From a checkpoint of a small transformer trained on Wikipedia.
Size: width 640, MLP 2560 tanh GELU.
Training: a variant of Adam for these matrices, 670M tokens, 5172 steps.
MLP neurons of a small language model. Each row is named by its layer, matrix (up: input weights; down: output weights) and neuron, and shows model dimensions 506-633. Each number is 500 + 50 x the weight over its row's rms, rounded and kept within 0 to 999. Numbers have three digits each.
A block is one neuron, or neurons of one layer that tend to fire together. After each block is what it responds to, as a language model described it from the Wikipedia text at the highest values.

L2.up562:386541565559509528542427423520474496532488483506451532493452475555448519420485445494432492579540486462499537457507541543515542430478543477461473496563483598466539516412487485545483481541492466490485475478513420526435519490553530484560464443524523578489334465473476509537499453492496451497502550541484471517487471503517491517497482573438512455437527562529482609562521486515480401557529
L2.down562:476428503445526542483584497452521465553440472518462446407457429513511572537482493526533500555473519479459460498427450522499493420523550510511485462461455454550552511407545470460388496468568534504494457436516439516438472453601540495489571503419548482517464433591443563482411478441454519533557484442479490537574479523447482545499444576564450441446528480484560576383393529532348561495553
L2.up1342:615506444506441590446528557526483516408456439465559515483544464538537513547469482477446435457485557492411497454564504418533456494454423523525526494552479481504482525515491454420498506537444653496494574428475519505481455472522520398432526554571457536422545491397473520427461531487429457515459516446611494559520575506498577483455478526492519556585535486509551556564584545483466438573481
L2.down1342:641457523483562433573459459518490506438555424481542491604500476475440592455489414471518372523505547544530491433439417577473574474505494463517529502493534433535464593523445479468455477580444504547509436509487433520581472589520486622482620500580543454499480553426468466581502451490480533541437500452522479472448446491481557517426457518444502585490461540572519516562507438465530521465398
L2.up1471:510550503526481486403488473582496514492496517551596507421554590519502551487496450403426384571554537555454521480409441505561510474437580474544493451482405496473506511465493489487486391490382533518526591464490535489393560535474475411485519492575465450466452508527456449565539487547438532503532517508597510543576531488433545582524447534452495518577459515539551523495561655596512450515484
L2.down1471:585422552406557520442462440494436544396565593507443539541487480482553612460574525553495366474505526472544494497478497549422493536536531472542513582592449489501452559454514487431425415532469602596496499443551519490488476520460504538462538565531494441497479472464489430517519497470478493506514570513578524451532410477508448491452451606488435479490519468576525508375470495537495504550362
L2.up1950:630508456583421505454440609461551502488540475467509570467492495566470491489505489417524477492486523503557475553448466547538479496477607476582517544464492458534506439466543435491465523506462563555537415489496489413470465527430387469480491530424526501491424500497542486496525557446505526529470451443438530454437467475544510454420501488512554590479519513578441589544499459468545489509418
L2.down1950:500487546589441464465637460507491506461514550453474518523430479500546452498455374476467478517507522553578427475555492493557517479451529512528547439502533562495560573541522494549463480504497429422502426531395510463569500473469492600459506520571529473486573482476473469518489543572484466487495605493498515542384516464571526543594498442506445553538496525480497469444466481526510577456478
Table cell "Total" labels

L6.up364:534535503457534555508451552460486490469518479514580517514469430603561537566508500468465490518481473538507520484579487577469572467485472514483411446528421489508471509509455499478601523546456434487414508494490477509457466505487466531507511519605522473511528469561513451527549395585464488448516500521510507526511531495451403451538487430497491564532535483495487551604581555544479566569526
L6.down364:498486499415565388480525461475397458419502425512517547534433541499523485462540479467565490569500485581514402440465453432477613478594455522516580528585574433498509484431605586539537553488378471512542496529486424470550531626530477525516545547487593569455495532531409518515549474494534556433585593459495515453525526477480493402514580481496542555556550493552421512574544536489492527480492
Verb-expecting function words

L5.up22:618476511488511560533483523523541495590409495572409445447423557408535550420528537493442542503510527397454502497549525418587496469505612526453495550433560565369449516507492442562524464520519439475447585504513447540526463383547501490542496469447576434548511446504523469489553504506533554479418570504466546588417580481541498562567492496452589450490518530413427473488558511464457434484462
L5.down22:510470506535544420446465534487579558487553431390416566563497471488501491482540537479507518488491495494461486509501482490437509528424510518557421500469412531545482446420479532491465503520507530536455496493416462475474459443520468579466541499540638540466448510609452432491511464548488405397456547520566521573542514528416502509574454427568474484575540513554532492570567520487523434542434
L5.up608:526516477450418500556578486522543529610530464493416524516476436536466505487471550459508499516502587456424493532540544423520538467467509464490566573573501498487515456467481473598612505507556527450475478509577496528499538504499514501465522419493596540514514437546451443423546597448521500419511546439491516535528547425524523520541499528518506501474493496424497495532579469554521489500497
L5.down608:398548536599420516512482493592539536524558453482520531450491472468554509506415476443411501517470495559454505544436495460437492472487487508423560503560447546433530495477461506430413572390494424455519507491413446534523475450425516547557481604498579547551466541400465418456496524586485420485443526449539483496517536497522542573626507481454503429508522522560518459492513571529463431447476
L5.up908:548488466485451571490488558507562446556468557543516527526513563452518540502473531459501442500473490484490476455506560465537475426511535608406453512435502567458464591503460512441501564526517553540504407495518420504474503422478554458523546574593502493466464479565456520467475514458459479439475448478517497516467520559469535490459460464533559533526472576409550423517523565558546474432466
L5.down908:446476487447527503526453480505434491511474453492399524608470530415435530509460462446506497533408438540481545408515445499463510509421522500556515435423499494530585515458459582446521409423495488456498546472483546659523494486390473486499486508473615438485474448447518479475534539487437493443484471481461510467559449588478554507497545547442511479502548457524513539440545537441493520483484
L5.up2245:567549535544476503496564520499416439462579487559623500579543593480586527470492498522539465471468544485490455521524464592444452571583523378523444545544542471445511546472548525584540560475467466505447535488505514461452539553607452607498487461487534470422563504474452457484531518519459505531567497421537455526450526498467479520590484403466452505489469530495556559564548560550426498510462
L5.down2245:469536430428435568531491509409448461480523487472545487546452514581543517556503452548472570579390533511565539440508552513434559504428439429576420573480471455479495464451522495532486572552473433511485524485445463517533471545501470474553526508448498490516526490501463444452526517552544481508364496533468557442595387489575604564569507503498582537569541423520494463431445482472537464489482
Table "Total" headers

L2.up283:506536526510592488623503427531497487539501403476523534461510412540490543423456509470431514576471474489556577472570640478491374497492484599511506432554589496490488489482604545551482452525547515461493492555436496533416577568498524470487503442516456500446462373557406454455511452570534425469533488352524452509543512460551489522454542535458502538575566492627536517525484444482486480433435
L2.down283:523461512542557478473482476599526516511410658382511524483502492496456482567581512483414437574470397527530425493542480555522552500465538506483427459498510552563534521443464422469482454459526483509521436441394470417382488504521573574494381539579554522479447554519509416506434446563504512517514638476530446475547483479485476474566491541471503549490468466532553482507493483501381508540440
L2.up2237:470549507542529526532428435398507515519432541503556516436482579550397496579507545620450481515493457517462502514447534530543491541531432505548598557553521469511499551512515458496501565435503546526454426533496482506531377464469537648435556462530475453513459571505577494580459554596514424495416496474514454406465510490595527473440577528493452491532460485555460484565477476527447490571548
L2.down2237:482517543586532471501480506599590512585499471481436445487498567493496479503556575464506535496614478555452557503571499512545552530543473398529487536509537498453551563421508474576443418430494498422534378555491378478441504491569553503546548532575429498470507488539518505595439539544459496499498624585478524486476483542538490449482498580446533412576502498504435460577529493495462538459531
L2.up2257:466486554551444543502476470423550486471442531498611471421456555560555504463487489550485487581561553616466506519520461529534543597559450458467469519449457491439479584511541479538384504490382560503514490406509416524477387553448584505420625461465529537473470581394533484491488551504573514437536519510490587421479483513560482581576479507464498516540546505413546430535553487486448464553525
L2.down2257:376455507489478556517441422626452538500521460516443463513437533565496582480547501528552511532412444533562492479484465512480432470519534413544505434519470462556530524469451522532405465487437499516450438488358482415486538550476548488498595531477475473498480434503588569618508463469537455484463610539580441450500562485512502479410595594523452438457423534526524527540439460485504500455505
L2.up2510:504537546524493469438614566414516448413597561487558487528513487574450650494445539473470494378622555469470508519510498515582525503443617481573463509466563574542471485581428488521519455502469574495506558546484565437489565474482491416514491469455533575560559499483510479452529602557532469537484513500514574482520539471441575472483471469442516486554468526530503475569521462549503508435510
L2.down2510:567439541558420481496451561616465541472537505528501487461511594409508412407455378495492502510515541552589422507505475457550438514527522430470471543526515527417498490478431544510514490431577532527588452507563468501490562439393554488495465433580401516386578555471512436579445515526498486495472598498535495451447454520530448541514461501481457566533560523599565471592526515552500476509531
Capital letter I

L5.up137:523500424491500532408462501508479476425490504458532518448441483461486546463517437468458477495535519428484474489494510494576514508538573610555532464422436430434465529485474517506592502454509534547513479490486464451575585444442528490571555522530476377472430492488530531467523459458539526475504507618462527503449519433472495484497468570553511484575485407392524523450505601460558455533496
L5.down137:468497428557527543554517538503404525524470546414474534517500476556476493482533534545569559514559451450450456586429519526510551527544514511496539465449508578562510468481482440399567547483527545451521498405498541511420473428578466533462513506488722488471473419506436445559500525641519460483547579395516504511509590563399488513435480469549425371539532516489488472487526533452372537463562
L5.up340:547519536468599449472427402485553536448450496532531545467445454447459499530506525507466525412524585528553456580449504463472577522466491534463356495460488375507529436535551561544508508527379530437478478488492509523532544554438472380547509451526498492495509510465569530381527547430466577511430448465520468546515523584550448515548500521461482462493446610476446573461536462512460499493471
L5.down340:571527534465515499578518577537502521590453540580504489367454576528527583497497434500536494481524480556434506528479476464478557520438497495491483510504528528494565532516442531517529556535470530437448534516517518393520435446466472474558450474571483548477425557524581429472482511388537510529519376479445484605483370502480456510459405522519351572492493477489445523499612519434554505480595
L5.up809:518594513471527407528484451502480486462476421454379530487426425567435471527470570546488552469452445504469490471483496500428553474467434500426449577470475480538559477608567530520554446525428509512463418440477484548575543529469529392493490439540511527498460435476550497503516416518489511411411580668589497554513555524502485436530540520588532487456473486482450508445500453611456533487406
L5.down809:528544507452576470485519469531440488527492454557496513497502514505447507564474480523504460458540481523485531501539469490606563511468490542514603418568453544515517476446536515398554515481452566439516487501520482470425509412485417519530506429617364482550494497502629558506460545463483555525492405421457493561398559464384445480492455454399423510463449460487476510523511550508572518453572
L5.up936:522518493502404456464484492617487462435471478452464468479550471553420486531443501501506502500491476486606559540466551530463465429609547492439537548430513579452539447517517417467455561536401541478435490408498524552498542469535539475502462525446469436490419435405400548472404442432512438495481470555541514444467502445528536452529417483552444493469564434495454534469517563515492602585496
L5.down936:421549600477561452497520451490458442503497541455466473532491467509425407509523437498532558423484541560519529474482482492615401556504505516463467519534489525563490458519510499507543516509485492486524521529408618489496485541470498588560502483513482493433511432498502401476524533538373528527400359478548479456485507474480508543463456435449536517493466515440484467398460434533584462547444
Mid-acronym capital I

L6.up1820:565559474504445512621429408575476464439556489524499455491455543541488488571512445491450413405487514487509590526500618541489533474480482396367474519418487493520473491526420443433600511466491480582435490457538508556554537608500474494520530499490475488625543544471558516506603500465505480483456511466531528490548499514533435394520478380468522485531592422492455465432500438485563479557441
L6.down1820:439544469574540523544514539442543589464495472506511514527495560468470426537562535579474444456420439431452485507585550478459453461457582505487572557501529444438485523506461435496453440464482469455528446487487481487501451533486501456531506582495483603486423495490478423505465528561497506510418429495396466485501559582512527474533473542528459418533631561506525605433528523491513538427637
Segment or cell opening